{"n_kv_head": 1, "d_mlp": 704, "norm": "rmsnorm", "norm_eps": 1e-05, "rope_base": 10000.0, "attn_scale": 0.0884, "bias": "none", "init": "normal", "init_std_up": 0.0268, "beta1": 0.9, "weight_decay": 0.063, "decay_fraction": 0.294, "decay_shape": "linear", "final_lr_fraction": 0.0, "doc_mask": true}
MLP neurons of a small language model. Each row is named by its layer, matrix (gate and up: input weights) and neuron, and shows model dimensions 144-207. Each number is 128 + 32 x the weight over its row's rms, rounded and kept within 0 to 255. A neuron's up and down rows have the sign that makes its largest values positive.
A block is one neuron, or neurons of one layer that tend to fire together. Before each block is what it responds to, as a language model described it from the Wikipedia text at the highest values.

Responds to: Mid-word "al" pieces
L3.gate13 [ 92 134 119  94 105 131  90 139 104 153 125  97  79 124 149 141 177 134 104 116 192  99 136 145 142 163 127 137 158 131 132 154 112 147 232  94 140 116 163  90 141 186  92 135 144 133  88  99 104 136 128 131 114 174 121  68 161  93 104 159  99 168 127  99]
L3.up13 [102 140 142 179 160  65  99  59 120 104 120 102 161 118 139 123 158 180  84  97 119 136 141 101 161 116  98  49 112 135 148  92 124 111 116 143 180  98 174 191  80 102 133 173  92 107  98 126 148 132 128 114  96 164 131 132 141  70 126 137 167 149 138 145]
L3.gate62 [111 125 131 107 116 107  63 127 125 132 116 101 135 119 140 108 168 145 149  54 126 157 121 151 132 135 102 129 174 166 150 132 145 102 144 129 168 166 154 106 123 177 136 134 175  95 173 102 148 156 113 126 150 102 115 118 129 121 104  81 172 178 130 117]
L3.up62 [135 121 124 150 158 187 122 124 146 119 155  90 124 188 134 120 187 159 128 132 140 143 126 154 112  96 118  90 152 113 160 131 141 152  99 126 152 104 134  68 135 133 113 123 185 180 149 110 123 130  98 118 125 166 116 129 143 113  85  96 100 113  98 142]
L3.gate72 [144 127 104 176 115 109 126 114 120 121  84 145  89 120 138 124 131 133 110 131 163 153 114 134  89 174 140  50  97 143 125 113 127  76 119  89 146  97 105  87 110 118  93 111 105 172  98  94  63 104 180 180 111 155 172 115 143 144 166 203 117 134  93 197]
L3.up72 [138 100 166 172 154 119 173  76 130 128 138 112  74 123  99 125 133 157 128 109  86 101 107 143 114 152  92 151 145 130 109 165  75  97 147 137 150  85 127 104 135 111 131 127 101 100 126 140 116 190 133 177 121 104 132 151  86 121 173 124 114  68 141 116]
L3.gate120 [ 88  84  93 172 134 136 113 152 155 156  75 142 135 100 163  93 111  99 112 166 106 147 167 158 103 129 173 113 154 135 160 143 123 137  98  71  98 121 146  64 131  99 161 114 143 112 120 125  45 109 103 117 128 156  84 154  75 106 104 126 153  89  46 159]
L3.up120 [113 161  46 132  71  94 156 130  95  88  88  94 156 130 147 134 161 133 131 114  99 166 142 151 153 157 107 101 147 129 172 148 148 107  78 126 182 178 143  38  53 111 116  78 125 123 119 133 139 101 116 149  79 107 137  91 137 162  66 161 156 104  82 101]
L3.gate148 [116 134 124 119 111 180  70 142 145 145 107 120 104  97 124 127  95 133  69 139 135 155  96 199 144 152 117  90 118 137 117 138 135 103 131  85 134 132  96  85  78  97 168 113 113  73 188 116 130 128 104 200 107 161 208 159 109 107 186 164  84 141  74 162]
L3.up148 [108 168 114 173 134  94 142 107 172 172 126 118 125 137 117  91 148 122 101 151 116 114 116 180  91 104 122 126 137  83 176 157 143 157 136 105 126 128 129 113 118 133 142 114 187  98 103 119 128 123 129 138  40  87 142 159 136 123 135 128  93 106  71 133]
L3.gate211 [129 149 164 108 134 154  68 103 203 197 118 109  69 148 110 122 107 155  41 120 122 110 206 146  96 104  81  97 131  91 100 149 109 113 108 116 147 142 175 122  99 137 146 128 171  97 158  62 108 137 113 132 112  86  94 126 149 160 117  91 194 163 132 161]
L3.up211 [100 135 170 116 129 118 175 133 122  95 109 101  65 169 137 117 124 128  99 131 162 148  81 166 152 139 162 147 133 136 173 122 129 101 136 132 118 139 120 164 168 105 122 147 115 112  85  69 157 123 186 195 133  70 148 111 139 150 104 151 134 106 140 127]
L3.gate214 [134  86 137 136 133  62  73 149 128 142 142 107 124 167 111 132 165 123 101  85 133 170 153 162 118 145 129  66 143 160 150 156 163  93 121 103 133 173 149 116  73  56  92 153 165 171 131 160 122 110 184 160 147 165 125  94 171 163 144 150 125  98 122 184]
L3.up214 [119 115 122  90  95 131 131 117  98  94 105  93 138 127 141 120 153 141 136 134  95 131 146 108 122 195 125 131  97  72 136 159 118 139  89 143 118 173 174 161 102 147  95 198  85 131 125 114 138  79 119  50 164 176  86 112 138 144 126  66 128 146 128 129]
L3.gate235 [116 112 167 192  74  66 140 165  55 152 118 113 136 185 158  96 146 148  93 140  98 193 119 152 100  93 106 196 116 103  89 128  96 149 113  96 182  96  90 136 100 140 140 183 197 120 104 103 143 189 147 123 144  70 128 111 148 157 147  94 134 152 123  97]
L3.up235 [121 106  72 116 160  92 105 129 123 197 160 197  78 159 167 171 141 174  75 177 193  70 130 165  60 155 147 128 120  79 136 127 126 163 131 135 129 149 138 115 126 127 127 141 135 117  58 107  77 122 152 141 100 151 146  80 116 175 147 120 143 129 101 109]
L3.gate277 [100  43  71 138 120 119  62 104 154 126 119 117 131 134  98 179  92 149 146 106 169 154  77 110 139 118 174  96 129 193 130 151 143 125 120 122 196 130 165  78  98 100 147 166 170 103 121 148 119 127 174 158 173  66  75 165  98  85 106 136 121 100 115  96]
L3.up277 [111 124  90 106 125 129 111 191 111 195 126 141 115  96 159 177 171 143 193 160 154  94  76 108 135 107 119 136 120 150 156 104  98 162  86 139 105 162 115 150 103 113 147  81 156  94 155  95 133 143 159 183 109 144 199 131  81 154 104 152 140 135  93 149]
L3.gate331 [115 146 150 142 176  74  74 133 153 151 146 109 126 106 159  95  91 173  46 126 127 135 109 179 145  86 101 134 132 147  58 173 121 128 152  73  98 125  96 142 183  52 109  70  85 146 126  99 119  84  74 118 126 114 135 158 110  82 149 121 124 187  68 165]
L3.up331 [123 175  91  73 109 105 180 108 103 165  84 117 167 179 147 113 131 143 157  55  93 108  78 147 156 127 115 152  97 169  82 123 108 140  82 118  97 145 108  99 118  92 136 175 137  79 119  84 173 121 114 194 218 111 131 127 130 112  84 137 106 169 120 166]
L3.gate443 [100 187 127  96  96 126 174  99 169 132  69 154  94 148 133 123 140 126 181 118 139 169 132 139 125 123  65  74 130 170 159  72 135 163 148 129 168 148 122 103  65 122 100 146 154 179 157 133  98  74  88 157 163 139 125 123 152  66 121 155  68 129 136 125]
L3.up443 [ 90 173 117 140 134 105 105 150 137 111 107 134 123 128  65 103 123 157 129 102 136 133 104 153  88 177 118 109 104 143 111 129 131 120 164 141  98 116 105 138 140 122 163 151 132 120 106 105  85 109  66 140 118 116 126  89  95 116 176 138 132 121 136 168]
L3.gate477 [109  85 141  93 159  66  36 106 112 158 186 122 132 126 174 173 133 162  90 122 105  47  88 116 115 130  82  67 136 111 120  97 102 109 133 139  75 150  99  47 147  96 117 131 112 108 159 160 109 134 129 151 140 184 151 130 181 106 191 117 127  65 132 124]
L3.up477 [ 86  93 118 139 147 115 157 161 123 130  84  95 125 146 172 123 153 158 143 140 142 128 131  97 117 140  77 116 147  76 136 104  86  78 165 135 137  83  53  45 126  77 143 116 164  65 188 114 145 157 146  87 112 102 123 155 162  98 171 120 130  65 144 145]
L3.gate520 [150 146  89 108 129 136 122 135 121 156 131  76  99 160 108 111 118  91  93 129 135 101 133 191 170 145 148  72  86 190 142 113 145 156 130 134 207 145 105  73 113 109 134  91 117 155 149  74 146  79  45 166 135 118 137 162 142  90 117 131  88 162 169 127]
L3.up520 [ 98 109 161  68 121 122  98 198 155 153 107 145  97 101 129 119 172  99 105 117 193 134  96 181 154 148  77 108 149 133  44 132 164 233  71 132 152  94 123 123  92 113 141 152 110 177 174 129 165 173 124 183 112 154 150 118 134  96 130 100 155 117 159 112]
L3.gate534 [114 188 110 107 172 103 143 124 128 165 119 110  90 125 114 109 100 125 111 169 117 125 143 111 176 163 148  95  67 118 119 170 137 155  92  89 115  89 151 125  95 111 140  96 145 162 130 124 160  71  44  77 114 129 137 152 154 164  97 168 185 125 133 181]
L3.up534 [158  81 124 133 112 126 127 112 140 113 173 107 131  80 137  78  95 153 102 164 117 141  83 129  99  98 235 110 127  91 139 139 124  58 138 136 150  79 132 149  52 141 161 136 123 167  87 147  58 125 166 107  61  90 129 118 127 111 102 128 116 111 121 122]
L3.gate609 [124  97 133 109 109 107 105 124  96 116  76  97 126 145 185 164 185 146 100 112 155 149 122 142 145 148  74 136 158 156 106  75 160 125 187  63 196 132 128 134 183  73 136  99 141 151 186 125 203 129 141 118 205 112 105 138 104 136 138 108  89 179 133 129]
L3.up609 [215 159 112 103 105  96 149  71 129 158  98 113 170 177 133 113 112 162 138 142 146 167 132 165 137 133 126 122 172 105 164 110 123 144 134 123 146 163 114 149 145 133 162  57 129 125 150  76 158 105 136  85 186 158 183 160  72 177  94  86 118 195 121 145]
L3.gate620 [127 112 143 126 129 122 119 114 114 179  97  93 152 147 117 121 103 152  56 157 132 137 149 129 133 120 122  64  97 149 105  56 170 132 140 122 154  87 140 125  74  56 138 126 233 123 155 164 137 126  74 128 121 110 123 149 161 149 133  75  83 178 110 111]
L3.up620 [148 135 166 165 155 136 132 108 129 107 137 104  66 163 112 111 209 113 132 153 123 219 141 125 113 188  89  85  72 108 146  83 129 102 165 124 101 109 179 110 114 109 159  77 118 110 153 132 151  98  78  81  62 103 177 160 114 125 133 107 141  92 120 152]

Responds to: Early word-piece fragments
L2.gate2 [ 67 109 145  81 150 129 154 130 133 135 180 127 123 160 140 146 149 140 152 125 163 197 130 111 145  84  57 164 140 136  92 126 150 122  78  90 177 104 200  72 137 121 140 136 206 205 178 127 123 100 149 136 115 159 137 138 163  73 135 145 133 104 148 110]
L2.up2 [107 153  43 117 115 161 116 172 144 113 153 170 130 153 153 100 112 113 157 160 190 104  71  90 157 146 196 145 139  94 165 156  31 117 131 124 176  95 118 106 133 135 161 163 192  81 133 116 141 109 147 133 111 135 101 121 103  93 150 134 121  78 163  99]
L2.gate58 [125  97 170 149 139 118 146 169  74 106 136 106 188  97 107 111 161 134 105  97 169 163 131  80 135  98  96 119 172 161 133 130 140 133 136 138 125  70 128 175  99 119 150  72 168 176 198 137 161 146 133 118 134 101  80  83 122 127 121 129  90 111 129  90]
L2.up58 [ 78 135 128 196 157 109  93 121 166 145 119 165 161  91 140  62 147  79 108 161 193 112 127 114 163  90 157 112 146 144 103 157 106 158 134  98 154  67 166 138 124 107 103 117 193 121 186 121 122 128 179 181 129 185 142 115 121 107  97 150 131 150  90 217]
L2.gate411 [104 133  77  59 112 144  94 179 133 132 128 162 162  94 190 134  71 157 142 167 156 149 103 171 142 128 214 153  83 151 118 117  98 138  81 104 111 116 127 122 121  97 153 152  97 124 139 101 123 154 117 139 145  77 138 149 164 141 124 119 127 114 129 142]
L2.up411 [133 160 123 192 153  71 140 129 125 152 124 123  89 134 191  61 154 111 118 161 188 127 133 132  74 191 178 121 106  57  94 189  92 121 154 119 105 136 143 129 102 163 170 118 128 112 148 110 132 127 154 200 154  83 162 142 129 147 173  70 146 101 148 121]
L2.gate463 [128 106  55 103  75 162  95 109 165 119 182 124  82 199 168 168 114 110 196 141 123  42 114 140 156 108 161 101 183 128 157 136 100 194 107  98 114 111 188 128 160 170  99 155 136 126 163 151  93 200 172  85 141 164 102  91 171 146 103 154 146 167 181 107]
L2.up463 [120 132 200 110 126 181 123 124 137  93 135 101 154 104 160 150  95 143 147 136 154 139 153 199 139 173  45  84  76 141  71 103 129 131 147 131 113 173 129 128 139 170 154  98 146 172 123  95 109 103 103 134 150 162 132  71 135 166 131 110 149 134 104 156]

Responds to: Continuation after period or fragment
L6.gate417 [166 103 150 140 162 115 159  72 113  88 111 153 144 127  96 144  65 133 125 111 109 121 170 147 117  82 158 143 145 107  71 145 128 132 117 116 145  78 123 100 161 127 134  96 147 164 135 104 136 133 120 220 176  69  90  93 111 135 160 152 134  85 149 107]
L6.up417 [119 129 201  80 151 101 106 112 141 167  96 100  60 149 128 141 127 116 141 147 143 173  74 115 122 106  71 141  86 143 163 106 164 174 150 124 179 116 151 110 131 101 118 170 151 142 163 148 193  98 114 130 113  94 174 206 145 132 123 138 207 122 185  87]

Responds to: Word-completing suffix pieces
L2.gate4 [128 114 149 141 108 120  96 112 123 179 131  87  45  98 147 174 187 110 117 100 144  97 112 138 141 126 101 114 174 138 223 112 205  86 156  99 121 138  82 114 133  81 164 118 169  97 141 162 168 166 129 117 151 142 155 115 126 116 151 112 130 113  98 136]
L2.up4 [ 89 148 181 157 142  77  80 140  97  88 148 104 190  98 181 139 147 116  94  90 204  94 129 183 182  94 122 109  93 107 123 103  94 128 176 129 146 150 106 108 193 160  88 105 169 104 149 123 128 114 113 136 141 117  84  53  56 156 101 127 110  99 122 160]
L2.gate282 [137 149 109 174 101 106 136  90 192 185 175 146 110 145 147 201 128 101 120 100  81  89 129 140 123 145 121 110 125 143 123 108 148 102 181 116 124 151 119 171 109 146 117 106 133  91 131 150 190 142 146 132 113  78 120 114 165 158 118 131  44 125 100 125]
L2.up282 [111 173 132 114 118 135  84  85 128 106 166 180 106 100 135 117 114 151 117 152 241 103 150 136 146 114  86  99 144 180 184  93 103 112  99 139 175 117  83 142  98 138 145 163 100 100 118  85 148 157 153 150 145 127 129 100 101 115 119 155 122 145 129 144]
L2.gate472 [107 127 188 169 131 138 101  84  83 178 128 123  89 114 135 139  80 138 151 111 145  56 118 177 165  68 122 139 140 169  89 149 115 175 170 123 150 154 102  87 152 111 103 155 144 126 121 154 112 127 139 169 149 116 156 182 137 157 115 205 134 101  76 119]
L2.up472 [119  47 131 107 164  95 108 129  97 100 166  88 152 140 160 201 103 173  91 131  99 104 102 212 141 126 144 108 153 115 205 144 121  95 138 136 152 114  60 118 107  56 151 186 169 117 196 156 171 138 167 113 179 122  56  92 153  89 137 135 109 110 142 130]
L2.gate566 [ 98  96  98 137 156 136 197 138  94 186 120  45  88 129 130 132 120  92 132 171 101 115  95 124 143 160 123  94 156 169  93  90 188 133 119  98 125 156 117 110 139  90 131 126 149 136 133 140 114 150 108 138 109 107 109 188  78  82 169 122 141  95  52 132]
L2.up566 [102 196 150 211 103 174 128 129 125  79 126  78 116  73 116 188 115  84 130 101  80 160 135 133 116 180  88 138 185 142 185 152 181  45 141 107 129 139 134 139  97 135 139 119 107 159 149 124 114 110  82  69 131 138  51 145 138 145 111 161 116 178 155 185]

Responds to: Degree adverb suffixes and decimals
L3.gate31 [125 178 119 126  99 145 145 100 172 154 126  93  96 148 184 208 106 121 121 200 206 155 155 141  82 138 177  73 188 117 138 137 165 124 155  95 117 103 100  81 134 112 120 139 193 153 124 157 158 133  75 135  99 103 141 155 116 104 167 170 152 110 174  97]
L3.up31 [152 107 117 173 131 117 164 123 156 116 111  94 179  71  96 174  83 119  80 135 110 188 179 109 127 179 132 156 130 144  93 118 147 139 159 148  99 145 118 148 162  99  49 124  78 121 137 158 140  79 173 140 123 138 122 147  94  73  80 121 111 113 154 105]
L3.gate227 [110 101 143 166 124 103 139 161 129 115  84  83 109 137 170 195 160 141 165 109 115 192 108 178 113 121  84 126 191 158  25 148 175  91 125  86  71 120 132  83 164 132 121 165 143 124 102 107 154 122 159 111 139 106  92 155 141  90 134 101 110 100  90 178]
L3.up227 [154 160 147 114 126 147  80 147 141 123 159 123 108 161 118 164 135 130  35 146 150 148  84 134 199 183 128 116 191  97 105 143 146 103 117 118 123  98 158 171 110 137 147 135  78 148 151 185 145 156  98 121 141  84 139 156 144 124 124 112  76 108 185 112]
L3.gate253 [101  88 194 129 143  93  69 163  79 104 181 106 109 124 124 150  87 179  93 170 144 158 165 145 136  62 200 100 118 176 226 120 162 130  83 106 124 146 164 127  58 133 133 182 190 122 161 151 129  94 111 117 166  96 109 182 149 106 133 129 116 134 107 115]
L3.up253 [138 148 184 141 101 178 156 130 136 123 147 151 115 115 145 131 120 120  77 134 163 103  95 130 142 124 129 111 151 160 149 114 152 102 165 104 186  83 104  82  64 144 153 132  99  88  87 148 165 197  78 123 107 152 174 165 141 162 165 123 140 165 158 129]
L3.gate272 [111 130 153 135 155 137 107 122 143 170 114 110 147 104 116 148 114 146 144 161 162  20 132  90 115 177 150  94 121 137 167 120 165 118 147  87 123 160 148  88  94 142 152 163 112 150 171 151 110 155 133 173 131  44  62  67  82  83 118 183 122 141 108  94]
L3.up272 [127 107 171 155 119  93  99 122 192 141 122 170 129  97 101  77  85 113 161 166 151 116 140  96 118 135 110 150 116 151 151  93 139 135  95 162 106 167 170 104  92 181 138 157 127 117 117 164 124 129  73 121  81  97 110  90 110 132 126 135 153 119  93  80]
L3.gate283 [109  82 111 125 112  87 122 138 158 137 165 138  35 113 121 117 119  95 105 164  82  86  72 103 143  91 123 143  87  93  83 130 180 103 127 109 152 134 135 112 101 124 176 175 160 134 149 182 111 135 110  95 161 131 146 143 131 146 117 190 153 138 167 112]
L3.up283 [ 95 116 120 137 139 142  95 138  83  89 151 128 130 142  76 190 135 119  93 100 147 100 143  41 118  99 101  93 116 121 121 145 107 111 143 119  92 134 110 120 144 116 105 155 103 121  96 185 137 108 115 175 101  54 123 137 111 103 115 158 189 176 135 125]
L3.gate298 [120  91 147 133 139 101  86 134 114 113 138 113 105 101 205 180 145 138 136 151 115 138 168 127 102 110  92 149 144  99 176 108 169  74 174 113 144  89  54 138 109 130 175  85 188 119 177 144 163  62 166  99 130 133 154 148 134 126  99  34 164 132 121 179]
L3.up298 [146 109 140 129 119 121 173 118 148 135 110 129 113 133 115 144 146 122 102 116 125 115 105 101 111 173 170  89 141 128 115 120  52 142 111 160 146  92 143 120 132  90  89 129 193 171 111 119 139 124 149 207 144  77 101 203  92 179 112 152 136 139  86  99]
L3.gate300 [147  74 127 139 114 118 105  87 113 152 133 123 119  77 129 134 104 155 138 120 127 163 122 167 114  90 163 152  95 135  83 123 159 180 143 100  46 131 147  61 142 115 100 120 133 114 127 143 200 104 128 123 141  94 157 146 182 123 137 148 144 137  60 111]
L3.up300 [118 134  85 172  97 118 120 147 110 115 131  83 154 108 145 117 144 112 141 123 138 127 100 128 105  93  95 161 125 179 104  67 129 154 163  84  92 152 125  77 124 161 118 109 133 117 130  99 197 108 129 138 108 107 158 162 171 124 143 142 123 168  50 115]
L3.gate308 [138  40 149 119 118 127  90 123 142 174 191 116 160 110 168 144 186 135 156 105 123 159 132 127 125  91  84 103 135 125 141 167 173  72 167  83 129 125  78  93 183  90 177 121 167 137 145 113 118 117 142 126 141  25 147 140 120 156 180 122 128 134 106 104]
L3.up308 [149  83 156 121 135 134 128 113 136 153 166 115 137 116 110 147 108 134 133  90 148 165  89 109 146 152 141 149  95 136 135 151 112  92 148 116 158 110  70 101 138 122 170 132 153 114 134 113 188 126 150 131 178 144 127 130 129 154 177 167 201 149 153 165]
L3.gate319 [111 125 172 170  96 147 110 173 123 145 150 123 181 117 166 102 121 137  93 155 154 120 162 100  93 131 127 164 117 125 113  35 143 164 162  82  87 185 176 122  72 183 121 131 171 145 137 168 143  71 120 135  76  93 142 144 128 147 131 115 123 145 120  94]
L3.up319 [120  86  67 165 103  99 145 144 127 123 103 141  36  99 112 169 145 114 147 114 149 102 112 128 139  95 109 106 129  75 129 125 177 136 139 114 132 122 150 157  70 167 119 162 125 101 145 166 182 180 144 201 101  96 177 117  94  92 156 140 140 140 115 122]
L3.gate423 [106 135 125  79 111 125 144 137  97 191 119  90 107 101 164 167 101 134 145 127 126 123 130 153 144  81 154 162  48 132 105 121 231 155 130  92 121  72  87  95 128  98 179 177 126 175 102 118 156 110 157 135 132 103  94 160 149  90 118 184 105 125 113 151]
L3.up423 [115  72 135 110 121 123 106 106 104  87 119 131 154 135  97  88 114 160 130 148 144 143 128 103 128 156 151 114 141  74  94 112 137 154 130 141  97 112  96  86  87 135 133 151  95  92 101 178 196  92 188 101 106 112 129  69 122  92 109  71  51 129 118 137]
L3.gate438 [137 153 114 152  99 176 120 112 109 188 108 103 101 167  53 156 151 107 139 158  99 132 162 174 103 162  66 142 157 150 149 131 177 155 128  63  78 109 139 135 105 119 132  92 116 183 105 116 118 150 126 130 165 146 205 112 108 138  72 106 128 186 142 171]
L3.up438 [128  96 141 165 111 161 114 111 119 151 120  79 148 136 106 171 162  97 182 157 145  86 119 173 126 118 125 160 162 166 141 114 191  96 161   0  98 150 166  99 132 119 127 121 122 179 106  88  79 146 106 126 154 151 141  87 145 125  69 147 182 198 200 162]
L3.gate440 [137 152  62 113 124  95  86 152 188 141 105 125 122 128 153 148 127 162 134 189 192 126  96 157 151 173 143 155  92  86  68 117 187 112 120  99 130 107 149 188  74 151 106 129 125 153 111 210 129 162 143 163 137 117 146 127 159 124 124 156 143 148 100 108]
L3.up440 [148  50 103 119 157 115 158  93 123  65 120 143 131 136  54 163 127 181  43 181 132 182  68 141 160 151 129 151 143 160  84 113 146  81 149 160 161 133 131 140 103 120 104  60 116  99 115 198 165 136 106 125 135 130 185 163 114 129  71 137 158 170 158  70]
L3.gate551 [141 100 118 156 111 162  98  62 108 194  84  86 154 189  98 155 100 120 120 139 123 127 152 180 146 139  71 131 130 102 126 132 189 152 167  55  97  66 113 118 148 104 118 140 113 189 170 109 144  85 139 100 130 140 161 145 129 130  96 123 115 201 180 105]
L3.up551 [140  63 137 131 123 160 112 111  86 213  87  88 139 153 115 180  98  97 139 129 143 124 156 158 158 151  93 130 104 130 163  98 214 168 132   4 113 136 140  93 130  79 117 121 169 194 182 127 131 139 134 138 162 145 143 138 121 125  97 111 124 224 163 135]
L3.gate604 [117 144 144 138 105 119  90  87 134 189  23  71 133 137 126 119 130 105 116 137 143 123 188 115 100 127 112 106 132 133 143 133 226  93  79 104 158 159 128 125 180 169 200 161 149 146 102 140 161 122 142 145 169 164 173 114  88 135 160 134 134 100 116 140]
L3.up604 [150 158  58 100 145 108 113 142 127 145  80 103  65 179 133 167  98 136 202 120 130 101 201 100 130 178 101 120 107  89 185 112 163  83 105 131 173 201 152 147 122 183 170 140 119 149  96 114 164 126 105 192 175 122 157 175 123 119 148 103 143  97 140 120]
L3.gate614 [133 178 186 141 142 130 140 118  80 144 121 126 114 100 142 118  82  89 148 130 184 157 132 100 134  80 102 183 172  87  76 118  77 144 177  97 108  91  86 169 120 130 114 134 167 170 152 143 137 158 131  48 101  76 132 135  96 109 116 174  89 194 129 126]
L3.up614 [134 158 135 110 122  90 111 137  96 133 143  77 172 117 150  94 125 183 121  96  77 126 119 132 130 113 161 151 123 176  53  97 153 152 130 122 133  60  76 159 146 172 207 154 155 176  82 149 125 167 117  84 142 109 130 168 112 147 134  85  63 148 137  80]
L3.gate653 [121  71 130  86  98 139 115 100 119 168 105 102 102 142  89 141  72 105 108  69 121  81 151 133 206 166 125  78 104 104  98 103 223 159 179 131 136 113 101 152 150 109 131 105 151 164 146 126 177 152 159 100 156 109 125 155 118 136 153 121 137 155 152 178]
L3.up653 [127 167 128 145 149  91 108  83 101 122 105 120 174 115 131 136 135 120 136 173 121 148 157  37 148  83 126  90 146  92 153 120  83 109  92 144 161 118 145 129 105 105 160 105 162 142 148 139 177 128 150  62 125 133 172  81 159 104 142 110  52 119 105 115]

Responds to: Mid-word subword continuations
L6.gate21 [145 155 142 148 123  80 133 119 121 125  99 126 116 139 131 185 149 145 103 146  37 146 124 223 189 143 173 123 118 161  94 114 128 139 194 128 116 151  76 142 103 111  79 139 161 152 137 126 139 164 124  87 146 115 152 154 125 118  97 125  83 127 157 107]
L6.up21 [103 151  97 147 198 117  87  66 133 216 110 180  87  94 166 161 171  45 119 106 108 175 153 130 147 111  86 144 143 118 174 119 153 120 132 132  58 135 124 160 168 137  90 143 156  70 133 112 174 111  96 118  99 115 129 177 200 157 118 105 121 125 162 114]